{
  "norm_eps": 1e-05,
  "rope_fraction": 1.0,
  "qk_norm": false,
  "bias": "none",
  "init_std_o": 0.00626,
  "init_std_up": 0.0331,
  "optimizer": "muon_variant",
  "lr_mult_qkv": 0.7,
  "beta1": 0.95,
  "warmup_steps": 200,
  "seq_len": 2048,
  "dataset": "wikipedia_en"
}
MLP neurons of a small language model. Each row is named by its layer, matrix (gate and up: input weights) and neuron, and shows model dimensions 96-223. Each number is 128 + 24 x the weight over its row's rms, rounded and kept within 0 to 255. A neuron's up and down rows have the sign that makes its largest values positive.
After each neuron's rows, "fires in" lists the words (lower case) most often at its 100 highest values on Wikipedia text that the model never trained on; "fires on" lists the tokens most often at its 100 highest values on Wikipedia text that the model never trained on.

L11.gate448 [134 120 112 145 135  94 126 127 148 125 103 109 115 128  76 124 111 144 182 162 142 135 137 162 103  87 103 161 137 112 188 141 136 109 136  92 134 114 121 101 135 115  70 121 151 103 137 152 153 189 163 137 124 173  79 144 124 101 109  89 142 146 109 140 103  93  79 140 148 194 160 143 116 143 153 143 149 138 106 140 186 109 151 122 110 129 126 154 130 102 129 150  95 149 141 109 141 132  83 146 119 116 139 136 102 123 162 172 101 102 104  97 135 103 122 129 108  79 131 161 152 112 121 161 132 134 142 130]
L11.up448 [ 83 147 146 108  89 134 132 187 144 138 123 107 128 120 135 119 136 151 103 122 125 129 138  91 108 125 180 124 106 162 131 130 108 105 145 104 149 131 112 131 112 114  78 139 127  83 118 112 129 128 111 153  94 148 109 147 104 140 131  68  92 119 120 115 116 180 126 111 143 147 106  88 140 132 120 139 130  89 170 106  88 108  90 114 111 126 141 116 115  69 190 125  84 143 128 108 134 162 155 159 111 152 163 111 148 130 144 139 142 127 118  96 142 136 110 121 121  67 119 103 118 112 109 125 162 146 167 147]
fires in: "1", "2", "the", "14", "df", "no"
fires on: " 1", " 2", " the", " 14", " DF", " No"

L2.gate658 [160 152 140 143 115 130 187 140 110 131  99  91 122 138 112 133  87 159  93  70 124 146 138 126 114  98 130 154 112 157 156 115 123 112  76  84 111 128 160 160 140 152 118 142 131 107 166 153 128 131 149 124 158 139 158 118 100 112 158 167 134  72 106 127  92 129 141  92 102 128 141 109 115 133 145 107 132 127 116 125 166  77 117 121 118 136 137 129 173 106 131 111 166 126 141 123 175 153 135 138 115 140  86 132  88 123 133 157 130 154 143 118 129 138 132 138  61 168 127 169 105 140 165  96 153 145 133 116]
L2.up658 [134 156 138 137 166 146 130 150 113 148  96  86 102 135 121 131  98 167 112  99 122 148 116 157  94 127 113 111 126 198 160 124 110 145 128  95  87 156 109 177 145 168 149 144 152 118 131 142 152 135 143 144 113 111 143 133 111 149 145 136 141  95 119 125 167 132 107 119 137  94 151 117 145 147 151 104 127 133 114 153 105  68 153 124 112  87 120 114 143 143 141 103 146  92 115 127 209 104 123 117 113 114  74 133 104 135 133 137 140 173 111 150 155 117 110 138  79 151 131 160 130 163 114 126 130 149  99 112]
fires in: "august", "september", "march"
fires on: " August", " September", " March", " ins"

L11.gate588 [152 161 171 160 145 133 138 129 134 130 132 102 144 165  88 153 131 108  99 177 123 109 149 160 117  84 109  92 161 121 104 148 144 160 107 158 188 110 148 139 109 135  81 112 143 107 151 139 129 127 166 107 112 113 143 151 111 150 133 136 142  98 139 167 134 120 119 158 129 120 167 126 141 122 142 120 140 124 134  99 106 148 145 143 122 121 125 140 212 136 163 152 147 146 152 112 139 126 138 155 130 171 119 106  93 128 110 170  91 120 112 114 108 165 110 117 126 127 122 126 107 134 108 122  99 141 109 105]
L11.up588 [122 116 118 137 123 149 129 102 154 143 143 118  75 138 122 191 115 129 104 111 119 123 127 120 129 136 154 150 130 137 147 105 161 109 172 161 163 121 125 108 127 138  80  90 139 131 147 137 127 157 104 109 129 143 158 145 127 121 134  94 128 101 107 152 137  82 137 127 110 140  97 117 111 155  90  98 136 137 115 194 123 159 118 145  98 161 113 176 149 119 123 142 189 124 127 146 178 120 159 149 126 142 144  84 164  80 114 122 172 118 124 122  79  98 137 131 129 138 172 118 109 184 101 136 159 138 116 122]
fires in: "had", "also", "time", "has", "have", "having"
fires on: " had", " also", " time", " has", " have"

L6.gate534 [148 116 141 163 123 114  92 125  85  79 152 160 121 152 122 124 120 124 157 129 114 136 124 135 128  91 116  99  96 155  92  70 106 115  97 129  92 110 132 130 103 187 137  95 152  95 114  83 102 114 160 135 144 108 143 119 159  92 101 137 124 166 157 151 108  93 122 126 103  99 101 133 147 118 131  94  88 126  90 136 139 115 110 109 104 124 140 123 122 106 113 123 106 102 121 148 134 101 151 137  91  85 118 164 135 157 125 113 120 130  76 147 134 153  90  81 143 115 119 126 101  97  91 163 145 132 114 115]
L6.up534 [ 98 135 150 139 123  86 138 105 121 118 162 130 153 115  98  97 129 144 150 138 106 147  50  79 159 111  69 157 144 157 141 117 154  95 101 100 161 114 113  69 137 153 129 110 133 114 115 101 109 165 123 142 111 101 109 112 139 155 118  94 165 140 119 140 119 115 142 127  97  99 124  89 131 138 149 158 140 130 140 128 120 110 119 115 134 117 140 120 137 141  55 128 111 102 138 124 129 100 106 136 112 129  90 123 161 134 128 120 140 130 123 137  97 131 111 168 115 136 112 134  54 137 139 101 115 125 116 118]
fires in: "m", "cm", "km"
fires on: " m", " cm"

L2.gate618 [144 139 100 165 161 125 133 107 142 130 167 152 106 140 163 129 127  90 129  45 138 121 121 139 161 109 124  95 120 153 124 135 169 122 130  77 134 186 172  81 157 154 100 151 148 123 101 128 122 148 117 142 110 110  99 128 155 149 138  98 139 167 169 127  87 107 151 125 128 136 131 129 125 163 142 117 132  91  86 116 148 122 144 119  84 132 137  93  80 128 109 143 131  68  96  70 100 129 102 104 150 128 131 130 166 142 132 167 165 146 127 133 121 172 140 150 115  96  83 148 157 112  93 128 117 132 104 123]
L2.up618 [149 139 105 146 136 130 116 117 135 113 132 144 153 118 134 149 172  87 168 117 132  82 118 136 171  72 142 158 149 117 118 122 133 125 156  90 136 178 126  98 154 135 103 122 139 105 106 145 123 157 118 139 101  83 123 114 110 114 117 118 165 162 131 160  88 141 152  85 103 125 149 109 124 140 127 121 142  69 124 131 119 111 157 107 138 125 121 115 157 135 116 124 155  78 139  86 132 129 145 129 128 136 131 173 176 152 151 127 166 121 102 128 163 165 117 152 117 110 115 170 135 123  88 150 153  89 107 164]
fires in: "of", "from", "between", "for", "under"
fires on: " of", " from", " between", " for", " under"

L4.gate176 [155 139 131 103 137 111  76 162 118 163 106 129 121 122 106 102 149 143 135  93  97 155 113 163 133 117  95 114 127 148 138 169 147 143  89 166 141 168 122 130 150 136 113 134 210 146 148 140 136 125 145  70 109 117 101 126 114 113 130 101 118 114 162 127  93 124 147 105 104 118 126 132 137 126 135 146 161 128 193 123 143 152 153 122 122  71 135 126 121 146 118 134 138 129 104 169 130 114 136 124 112 185 174 119 131  95 160 134 112 121 116 129 110 110 145  98 113 137 130 194 123  92 115 129 127  83 144 117]
L4.up176 [119 134 125 134  71  93 138 124 130 151 142  93 129 133 125 126 114  73 156  61 115 115 130  86 147  60 141 119  98 113 147 153 123 114 171 132 148 160  97 165 135 134 123 153 123  94 111 118 127 102 132  68 134 130 102 123 143 101 114 135 104 119 151 129 109 114 129 110 111 126 177 141 119 120 123 157 144 112 121 122 130 133 118 137  87 102  97  84 126 133 153 140 111  89 158 121 127 120 178 134 133 162 178 118 112 133 140 133 140 144 119 110 135 116 115  88 129 111 109 195 132 171 129 121 101 130 131 118]
fires in: "1", "2", "4", "3", "8", "9"
fires on: " 1", " 2", " 4", " 3", " 9", " 8"

L7.gate24 [121 152 132 145 109 133 136 144 134 127 122  94 119 128 176 139 105 126 127 138 163 108 113 140 135  89 154 100 157 126 142 133 111 141 155 114 127 150 119 115 127 130 116 118 123 139 177 138 150 122 122 107 146 106 118  98 127 103 148 136  93 124 133 187 112  68 127  99 131 120 132 120  71 150 148 109 133  82 111 146 137 114 143 141 119  61 106 183 112 134 164 109 107 140 129 118 111 144 116 139 112 101 105 124 189 133 113 165 144 103 171 145 118 163 166 138 104 126  81  89 151 134 149 123 135 144 129  99]
L7.up24 [116 174 147 129 131 156 132 128 123  91 120 141 116 127 157 161 147 111  90  77 185  87 110 174 131 158  62 122 124 121 117 125 113 103 113 139 106 176 122 111 142 144 149 102 125 127 114 149 126 160 125 150 113 124  81 104 144 131 176 130 130 107 116 136 125  87 171 144 145  88 141 109 128 134 136 131 133 138 116 156 141 127 167 140 123 146 101 186 132 160 104 156  49 112 111 115 150 140 107 110 106 139 144 130 132 140 143 144 123 117 154 115 110 138 109 126 114 121 167 135 144  80 138 143 119  86 155 117]
fires in: "of", "at", "for", "company", "program"
fires on: " of", " for", " at", " company", " program", " At"

L2.gate291 [122 143 148 142 150 190 146 140 126 132 106  99 122 120 138  92 102 147  94 135 114  84 146 156 120 127 156 177 143 119 125  97 168 112 142 134 109  91  99 150 119 157 120 118 134 120 100 108  98 180 122 129 170 127 128 157 137 103  71 148 130 128 111 100  71 147 112 154 125 112  80 111 129  88 125 139 133 143 108 153 141 141 157 113 157  53 103 159 108 118  99  95 156 142 109 157 128 127 112 139 111 139 148 121 174 156 133 125  97 109 135  98 116  70 109 135 123 159 142 145  85 116 112 106 128 141 124 138]
L2.up291 [138 147 172 135 159 168 117 111 108 126 129  87 113 117 151  95 106 114 115 137 117  88 154 126 146 127 113 130 130 127 146 114 161 100 150 118 127 128 132 149 100 148 152 132 147 121 109 120  84 175 133 138 176 136 101 154 127 129  82 172 149 121 114 117 106 128 126 134 123 112  87 121 119 113 117 145 130 142 116 167 124 132 166 165 154  52 100 136  89 138 116 102 137 136 162 152 137 117 129 154 144 142 135 138 148 118 111 126 101  72 139  91 126 110  98 160 100 142 161 131  80  77 108  90 109 126 147 101]
fires in: "be", "been", "became", "as", "become", "is"
fires on: " be", " been", " became", " as", " become", " is"

L4.gate105 [109 131 100 114 120 131 170  93  99 130 160 123 113 155 106 143  91 142 107 137 145 157  94 139 129 126 129 141  57 165 113 118 105 117  89 127 153 162 159 142 172 133 127 124 129 139 140 140 114 152 156 126 143 100 138 114  92 118 104 135 130 152 141 156 124 129 140  83 105 132 129 149 132 115 136 116 120 113 119 118 126 136 115 122  86 125 107 131 149 102 131 150 128 127 151 154 110 101 128 158 120 133 104 132 132  96 118 117 138 107 113 147 151 103  69 148 149 107 139 144 151 170 142 143 134  64 149 140]
L4.up105 [141 117 143 145 155 173 170 116 103 142 149 118 130 138 117 127 115  92 102 113 113 162 138 148 153 129 142 129  81 153 124 116 110  93  92 134 146 130 173 161 145 125 103 112 134 143 122 132 130 122 152 125 123  73 163 117 135 146 134 136 129  67 160 109 129 139 151 108 136 149 108 131 102 105 110 112 149 119 122 130 120 135  97 136 104 117 107 135 115 158 161 158 135 156 163 112 137 112 120 133 128 152  65 138 157 108 112 132 105 151 110 133 140 134 116 110 149 101 119 158  87 156  97 107 104  85 111 117]
fires in: "september", "august", "may", "february", "july", "april"
fires on: " September", " August", " May", " February", " July", " April"

L6.gate115 [100 152 159  96 139  84 112  86 101 129 129 134 133 152 107 111 112 152 110 143  93 140 153 119 135 111 144 128 129 108 108 131 171 124 148 117 156 125 105 147 127 128 138 132 133 116 137 161 150 148 125 119 139 160  74 166  84  92 117 154 156 116 129 110 105  96 132 128 129 163 113 112 160 113  95 142 181 137 126 123 169 185 136 120 133  97  90 146 155 104 127 122 130 144 122 126 166 132 151 117 134 117 139 190 123  98 156 145 137 104 155  91 128  85 171  97 114 144  56 143 148 165 113 128 145 132 167 129]
L6.up115 [152 162 153 119 129 125 110 117 117 108 148 136 143 140 131 105 105 182  94 157 104 101 195 142 123 130 121 126 133 108  92 149 128 188 118 139 112 140  69 164 169 126 111 113 137 104 113 109 128 130 126 109 147 118 100 132 154 140  95 125 156  99 153 102 124 115 172 142 138 152 142 119 109 125 144 150 173 126 114 127 175 135 160 131 143 108 141  80 143 147 153 150 142  85 122 147 154 130 102 123 122 123 156 138  84 127 105 148 147  78 142  97  90 141 129 148  99 119  91 128 129 138 134 131 174 140 138  93]
fires in: "he", "was", "were", "is", "she"
fires on: " he", " was", " were", " is", " she"

L5.gate612 [101 126 114 126 177  94 155 105 115 155 148  98 104 121 144 145 147 164 155 121 114 117 118 140 159 162 129  94 146 123  88 153 176 130 121 103 124  89 173 156 100 140  94 138 118 128 164 111 125 136 134 135 142 156 113 123  93 133 117 152  97 135 113 130 146  99 130 125 129  82 129 151 122 158 148 127 119 126 153 103  99 114 125 111 126  61 120 131 133 150 125 131  70 149 125 117 179 127 114  95 164 133 113 141 148 115 148 126 136 121 120 126 145 118 129  89 148 169 124 143 119 121 123 160 160 148 102 147]
L5.up612 [104 125 153 104  94 114  96 132 139 165 135 135 157 134 131 141 113 115 164 134 148 111 156 130 132 135 119 104 143 157 137  73 116 137 140 107 108 128 163 101 107 132 106 117  90 153 149 143 112 136 104 110 120 148 168 111 127 113 166 158 149 160 112 124 140 172 111 128 152 130 176 135 132 135 130  97 134  90 174 120 119 113 129  98 161 117 130  92 131 139 136 116 108 135 155 109 134  91 167 131 141 115 102 130 185  99 138 144  88 120  73 183 147 121 154 115 167 119 121 112 153 124 117 138 148 201 140 121]
fires in: "0"
fires on: " 0", " fle", " ev", "ini"

L5.gate501 [ 80 143 146 141 130 108 136 123 170 150 105 116 118 157 102 134 135 117 160 138 144 131  96 117 145 142 160 134 153 162 103 136 122  89 121 117 128 115 115 122 113 125 171 111 147 129 160 118 128 142 123 171 125 128 122 186 106 108 136  83  88 147 140 108 125 123 120 106 158  90 118 165 159 118 100  87 147  99 104 132 147  86 120 164 159 148 140 154 119 101 134 155 143 142 113 155 167 151 130 148 140 137 109 140 144 160 146 132  54 135 142 121 120 137 133 157  96 176 143 145 136 120 104 117 125 136 163  99]
L5.up501 [148 132 124 147 143  93 116 153 126 115 134 122  97 167  98 118 106  93 117 159 130 147  88 119 120 154 121 138 137 184 148 122 159 127 113 143 121 107 109 127 136 146 132 151 155 169 139 116 142 157 118 134 184 138  92 118 107 118 121 120 141 124 118 124 144 123 111 136 187  86 106 139 137 148 127 131 119 145 140 156 149 113 106 155 116 125 117  92 125 116  92 162  86 125 141 166 137 174  83 164 128 139  94 140 126 100 139 126 127 107 126 137 125 136 112 170 124 124 165 131 121 154  98 125 131 142 156 142]
fires in: "first", "m", "second", "sixth", "fifth"
fires on: " first", " m", " second", "th", " sixth", " fifth"

L2.gate685 [127 108 144 126 100  97 125 113 132  90 127 123 125 165 162 133 109 151 156 117  78 112 169 166 111 135 134  98 109 110 135 125  97 112  80 144 137 116 178 154 127 100 134 117 124 168 142 110 104 170 128 186 118 132 110 146 127  74 158  96 116 138 141 135  51 167 111 123 143 101 146 160 157 120  97  91 108 173 120 114 157 102 152 127 111 144 131 130 137 149  89 137 135  76 139 119 133 141 139 138 135 175  83 162 157 128 122 110 112 100 155 128 111 108 144 175 130 135 133 159 158  98 122 176 135 122  84 128]
L2.up685 [154 141 142 111  98 133 165 144 143  85 119  80  85 154 136  90 122 115 143 112 103 174 146 160 102 103 129 124 129 120 107 156 134  89  99 133 148 129 132 170 117  51 156 138 106 146 114 127 153 133 118  88 138 107 141 121 102 147 135 105 123 134 158 155  78  85 142 116 125  99 132 133 110 130 128 116 131 139 123 139 138 104 129  98  96 103 125 130 146 158 109 135 163  97 146 141 113 102 149 161 117 186 115 173 104 143 128 100  93  72 152 105 115 173 167 130 130 146 135 158 118 110 132 150 109 117 112 133]
fires in: "other", "different", "entire", "further", "separate", "throughout"
fires on: " other", " separate", " different", " entire", " further", " throughout"

L6.gate632 [138 124 140  99 122 108 134 171 128 176 108 132 123 147 140  78 125 126  96 117 129 155 137 126 111 155  92  92 125 114 165 120 155 110 161  94 153 117 129 116 136 153 113 104 113 109 138 157 125 140 122  90 121 164 132 126 128 162 110 102 159 132 127 152 121 109 112 100 140  91 154 150 134 145 132 144  91 111 100 149 142 128 129 121 120 112 151 135 121 127 139 133 110  99 151 155 107 111 163 141 155 124 186  77  92 157  77 149 110 139 109 122 156 140 152 157 153  83 112 156 142 126  94  88 134 124 130 105]
L6.up632 [124 132 116 101 129  57 142 144 130  93 142 100 129 156 154 153 118 158 138 141 135 111 133 152 135 143 109 121  79 121  83 107 130 122 116 115 103 139 138 148 166 165 130 110 109 125 122 155 108 121  59  98  94 118 118 138 144 137 110  90 120 103 114 174 117 157 100 142 110 139 138 147 146 120  78 146 106 126 107 145  74 127 115 119  81  89 115 149  94 130 137 127  86 135 124  90 155 116 144 129 113 164 160 119 160  84 137 139 172 103 122 137  53 144 140 139 163 107 152 164 107 160 150 120 166  77 117 121]
fires in: "1", "2", "0"
fires on: " 1", " 2", " 0"

L2.gate308 [135 111 110 127 147 124 170 101 149 115 120 114 154  69 148 103  96 156 152 135 106 113 156 113 113 131 116  94 132 126 146 135 117 158 127 133 111 127 155 162 108 126 137 120 152 146 172  94 151 123 155 140 142 111 145  75 167 187 132 176 147  81 146  66 162 137 131 166 117 145 127 138 151 123 132 147 126 140 148 147 101  81 128 125 137 140 132 129 160 154 151  70 129 168 121 144 187 115 145 140 127 156 175 124 125 146 118 122 119 103 101 166  96 101 138 132 171 129 113 122 164 105  97 108 120 139 170 118]
L2.up308 [105 155 133 135 121 134 146 136 126 141 123 105 109 128 142 141 126 141 114 129  98 162  95  86  83  96  93 110 158 156 146 156  47 174 138  89 113 105 122  89 103 112 140 132 134 107 149 112 166 148 108 118 132 116 156 160 109  95 151 141 127 130 124 125 106 190 134 158 160 133  92  91 111 152 160 150 143 137 140 102 109 128 136 134 140 112 166 156 160 159 151 105  70 157 133 160 175 127 100 138 121 173 159 105 107 121 133 138 146  99 151 183  89 133 118 102 153 105 139 161 110 131  98 139 115 115 141 131]
fires in: "smith", "city", "rock", "bank", "key", "hart"
fires on: " Smith", " Rock", " City", " Red", " Bank"

L4.gate242 [100 123 182 163 135 100 126 144 113  94 123 124 159 147  99 131 120 179 171 131 135 132 155 160 118 123 108 109 143 158 113 115  85 100 170 121  97  74 130  96 123 127 142 140 152 110 132 139 136 137 107 166 145 177 142 164 135 120 128 122  97 131 100  96 112 146 108 174 126  93 130  73 140 118 133 140 125 124 151 146 128 169 147 130 101 135 189  96  76 105 120 137 112 132 126 126 132 100 123 147 123  64 112  76 142 135 155 117 126  94  92 151 139 157 112 178 131 119 114 136 153 125 107 127 130  98  98  99]
L4.up242 [160 103 147 149 141  86  99 147 143 115 107 145  96 108 118 150 143 127 151 148  96 116 126 137 131  97 127 120 131 112 146  85  85  59 106  82 137  89 149 175 108 132 117 122 148  75 136 116 161 125  84 115 116 135 121 152 126 120 166 136  86 148 134 136 136 192 116 134 113 119 138 167 110 134 109 141 156 131 148 124 132 119 155  96 122 156 106 139 123 129 138  87 138 100  81 113 116  85 131 156 104 119  67 135 137  98 147 123 124 132 111 126 103 140 132 132 120  91 103 144 125  98  83 105 116 114 128 101]
fires in: "m", "democratic", "6th"
fires on: " m", " Democratic", "th", " 6th"

L6.gate582 [ 99 146 120 140 125 136 117 124 128  79 152 146 127  87  94 139 160 159 139 123  86 119  97 105 128 171 118 144 138 136 119 148 145 120 154 150 122 168 142 167 157 142 103 100 140 123 126 126 144 172  87 153  65 145 144  77 161  94 129 128 140  88 173 128 133  94 113 133 118 144 181 116 129 165 135 148 149 180 111 149 154 133 155 121 145 106 103 118 134  98 127 106 115 107 142 140 147  99 111  53 103 141 160 125 133 121  85 134 116 113 134  86 119 153 128 152 141 164 126 116  98 133 124 123 105 156 142 123]
L6.up582 [143  99 125 130 113 153 109 160 136 130 109 169 143 141 127 153  83 145  91 142 136  85 127 127 157 135 191 135  97 133 127 107 106 127 108 182 135 183 148 149 144 154 146 131 109 136 121 178 107 112 139  93 134 129 128 133 107 121 177 118 144  92 102 178 109 109 131 122  55 134 126 106 139  88  96  94 156 109  97 180 127 132 111 121 159 115  73 186 117 169 119 101 160 129 140 131 147 134  94 102 151 100 161 121 154 157 138 134 143 118 163 149 146 137 131 126 151 145 111 135 126 113 120 116 114 120 143 133]
fires in: "at", "for", "of", "to", "by"
fires on: " at", " for", " of", " to", " by"

L6.gate322 [111 155 154  94  96 134 119 145 138 108 138 159 154 171 168 124 126 137 107 110 128 119 118 148 123 129 122 105 145 147  79 181 117 159 111  77 128 118 173 131  72 128 107 154 123 130 127 109 143 166 112 132 144 116 144  66 104  75 124 149 134 141 151  98 158  99 114 130 159 114 159 128 112 117 194 129 165 118 166 110 140 101 127 108 127 130 125 130 101 141 167  88 109 152 140 122 142 135 136 144 139  40 135 129 153 165 150 134 100  96 106 102 127  92 119 176 133 152 139  87  96 104 114 132 133 131 143 162]
L6.up322 [ 99  95  88 131 135 103  95 118 176 166 131 123 117 106 150 111 118 129 156 178 102 145  97 123 143 153 154  87 149 144  93 154 142 134 112 109 109 159 157 148  80 100  87 173 103 148  85 127 166 111 123 134 129 118 125 106 124 131  92 142 117 144 123 130 123 153 113 132 127  96 168 137 104 142 132 125 185 172 128  95 116 136 141 100 136 147 148 131 114 129 115 133 129 147 136 100 161 136 149 118 137 105 137 128 127 139 131 136 128 130 117 117  89 111  97 109 142 173 168 111 133  81 128 114 110 159  90 144]
fires in: "0", "5", "1990"
fires on: " 0", " 5", " 1990", "Th", " rest"

L7.gate697 [117  85 115 142 122 115 136 117 146 116 131  95  78 142 150 128 171 102 140  83 136 119 125 152 143 125 139 128 130 138 101 125 138 144 142 164 182 131 105 159 122 157 144 113  99  90 152 113 134 121 129 150  98 112 137 137 158  79 149 131 101 123 134 113 139 118 101 158  90 139  89 130 104 130 172 182 126 171 156 124 168  98 115 109 137 144 150 113 141 129 144 130 108  95 110 134  92 123 138 112 120 121 170 129 128 171 116 123 140 130 159 120 146 148 172 124 104 128 114 139 157 100 131 127 115 128 123 135]
L7.up697 [128 130 117 120 179 162 104 112 136 102 164 111 146 124 106 147 183 143 114 152 122 110 105 130  81  91 138 123 124 153 157  87 142 124 165 181 136 117 123 133 138 139 157 115 107  68 114 120 124 152 160  91 156 152 165 161 109 111 140 134 141 143 139 121 112 149 154 142  86 117 120 123 108 137 157 150 112 128 110 135 139 131 130 141 113 143  97 147 110 129 106 141 122  88  92  74 152 113 108 126 179 145 145 119 162 146 164 172 144 147 102 123 169 115 160 128  96 114 117 154 138 157 138 137 110 126 142 107]
fires in: "of", "and", "southern", "soviet"
fires on: " of", " and", " southern", " Soviet"

L11.gate389 [134 129 126 122 104  93 129 101 135 145 127  86 165 138 138 156 129 171 138 109 147 120 139 117 116 174  79 134 179 171 181 157 128 126 120 153 160  74 159 141 144 149 134 125 112 135 137 106 130 129 114  90 157 121 134 101 137 182 138 169 129 157 131 124 121 114 149 147 193 120 117 154 108 107 128 116 173 128 126 138 108 196 139 115 121 170 123 128 115  83 150 150 101 124 117 106 118 113 137 124 129 140 113 112 107 105 133 125 145 145 118  88 103  66 161  97 119 133 101 142 112 143 147 115 116 140 159  99]
L11.up389 [126 182 147  94 160  92 130 126 119 210 131 102 141 187 158 125  95 111  99 137 118  86  99 107 138 156  96 141 104 156 132 103 108 126 148 103 129 110 123 131 140 119 134 128 140 189 107 135  92 120 134 114 133 165 155 124 140 157 105  99 111 140 139 110 140 163 136 150 145 150 122  95 169 113 107 166 113 106 133 151 138 141 158 160 145 109 109  85 114 103  86 107 148  67 131 101 125 184 105  93 107 119 130 108 121 110  88 170 127 112 177 102 123 166  89 134 117 124 114 148 116 150  94 124 144 145 115 154]
fires in: "and", "was", "is", "are", "a"
fires on: " and", " was", " is", " are", " un", " a"

L4.gate57 [104 157 181 130 112  99 170 147 160 159 134 138 146 129 136 115 130 166 151 136 102 125 125 105  89 184 115 127 132 152 121  95 131 116  85 149 157 116 184 139 120 123 137 140  99 150 154  96 132 125 111 108 133  97 149 116 101 103 144 106 100 125 101 123 105 124 112 154 124 115 140 136  67 160 129 152 113 117 110 120 121 165 168 108 119 123 164 136  99 139  87  99 139 122 107 137 126 155 122 158 100 102 120 163 170  97 119 159 167 110 123 114 131 129 158 165 150 143 168 118 126 135  89 124 124 113 160 136]
L4.up57 [146 142 127 123 155 134 186 132 132 112 133 145 128 154 149 151 102 157  86 101  84 166 130 151 110 132 120 100 155 116 122 103 160 103  93 142 170 112 162 104 160 152 131 121 158 130 155 150 149 168 144 163  75 122 135 106 119 126 134  95 150 124 115 161 128 136 147 176 113 165 141 112 133 147 148  88 162 123 140 127 134 110 154 102  89 113 136 142 162 156 150 111  74 134  90  79 146  98 145 157 119 133 114 139 161 126 140 111 135 133 170 107 155 138 176 120 129  94 116 162 160 152 165 116 130 131 155 116]
fires in: "of", "these", "other"
fires on: " of", " these", " other"

L2.gate558 [ 89 120 116  98 134 142 120 100 121 121 130 126 121 115  90 168 116 110 124 131 103 116 116 122 141 155  98 109 110 165 123 119 149 159 172 114 130 132 148  86 157 142  92 121 145 120 121 157 119  96 102 101 111 129 100 105 110 148 144 103 127 154 116 159 139 152 145 123 111 142 101 133 159 114  94 160 131 128  98 118 133 120 130 124 130 137 128  85 125  84  85  82  89 106 132  68 124 126 104 115  84 120 165 115 194  79 133 127 138 150 119 104  90 131 117 147 127 114 104 143 142 130 138 137 129 122  79 175]
L2.up558 [141 119  99  96 139 168 148 123 154 101 146 178 139 108 120 147 142 134 108  92  88 115  92 144 133 136  70 136 131 180 126 118 130 144 157 101 135 153 153 119 187 152 112 148 125 129 109 152 139 135 110 116 153 146 118 137 128 118 143 151 148 106 152 127 120 109 136 100  98 120 115 141 147  76 106 154 142 144 124  97 121 104 152 132 162 149 144 122 129 139 127 108 106 124 131  68 164 154 100 146 162 123 155 134 152  57 134 125 127 125 110  98 133 107  92 130 109 127 127 180 128 155 132 103 140 116 101 126]
fires in: "of", "through", "from", "using", "about"
fires on: " of", " through", " from", " using", " about", " stop"

L5.gate205 [ 91 128 126 113 101  83 144 158 153 108 122 135 160 156 155 127 153 146 155 130 118 112 134 165 130 134 113 155  75 135  97 137 143 184 111 109 123 187 111 134 143 157  94 116 147 128 116 143 153  91 163 113  77 154 131 125 108 147 154 159 117 145 118 143 126 134  94  81 115 159 145 149 128 139 131 132 115 162 176 161 137 134 120 122  96 154 125 152 155 152 142  90 186 143 160 125 106  95  79 118 158 117  85 141 141  96 151 150 130 125 145 135 109 129 114 127 145 120 117 126  95 171 141 128 137 131  98 137]
L5.up205 [142  86 133 151 144 172 155 100 123 124 130 125 121 154 106 157  93 119 120 134 165 113 119 133 133 138 133 132 128 124 130  81  98 150 145 156 116 121 157 134 114 133 112 110 134 127 145 134 122 164  82  96 103 149 126 137 118  82 112 120 134 109 123 120 146 151 144 152  92 119 154 133 130 102 111  92 128 139 157 118 140 116 158 161 117 133 118 114 121 139 138 159 135 152  94 130 108 108  93 145  81 105 187 123 120 175 109 125 163  86 152 100 153 118 153 143 155 163 117  70 139 112 136 118 130  90 105 129]
fires in: "of", "has", "to", "also", "there", "he"
fires on: " of", " has", " to", " also", " he"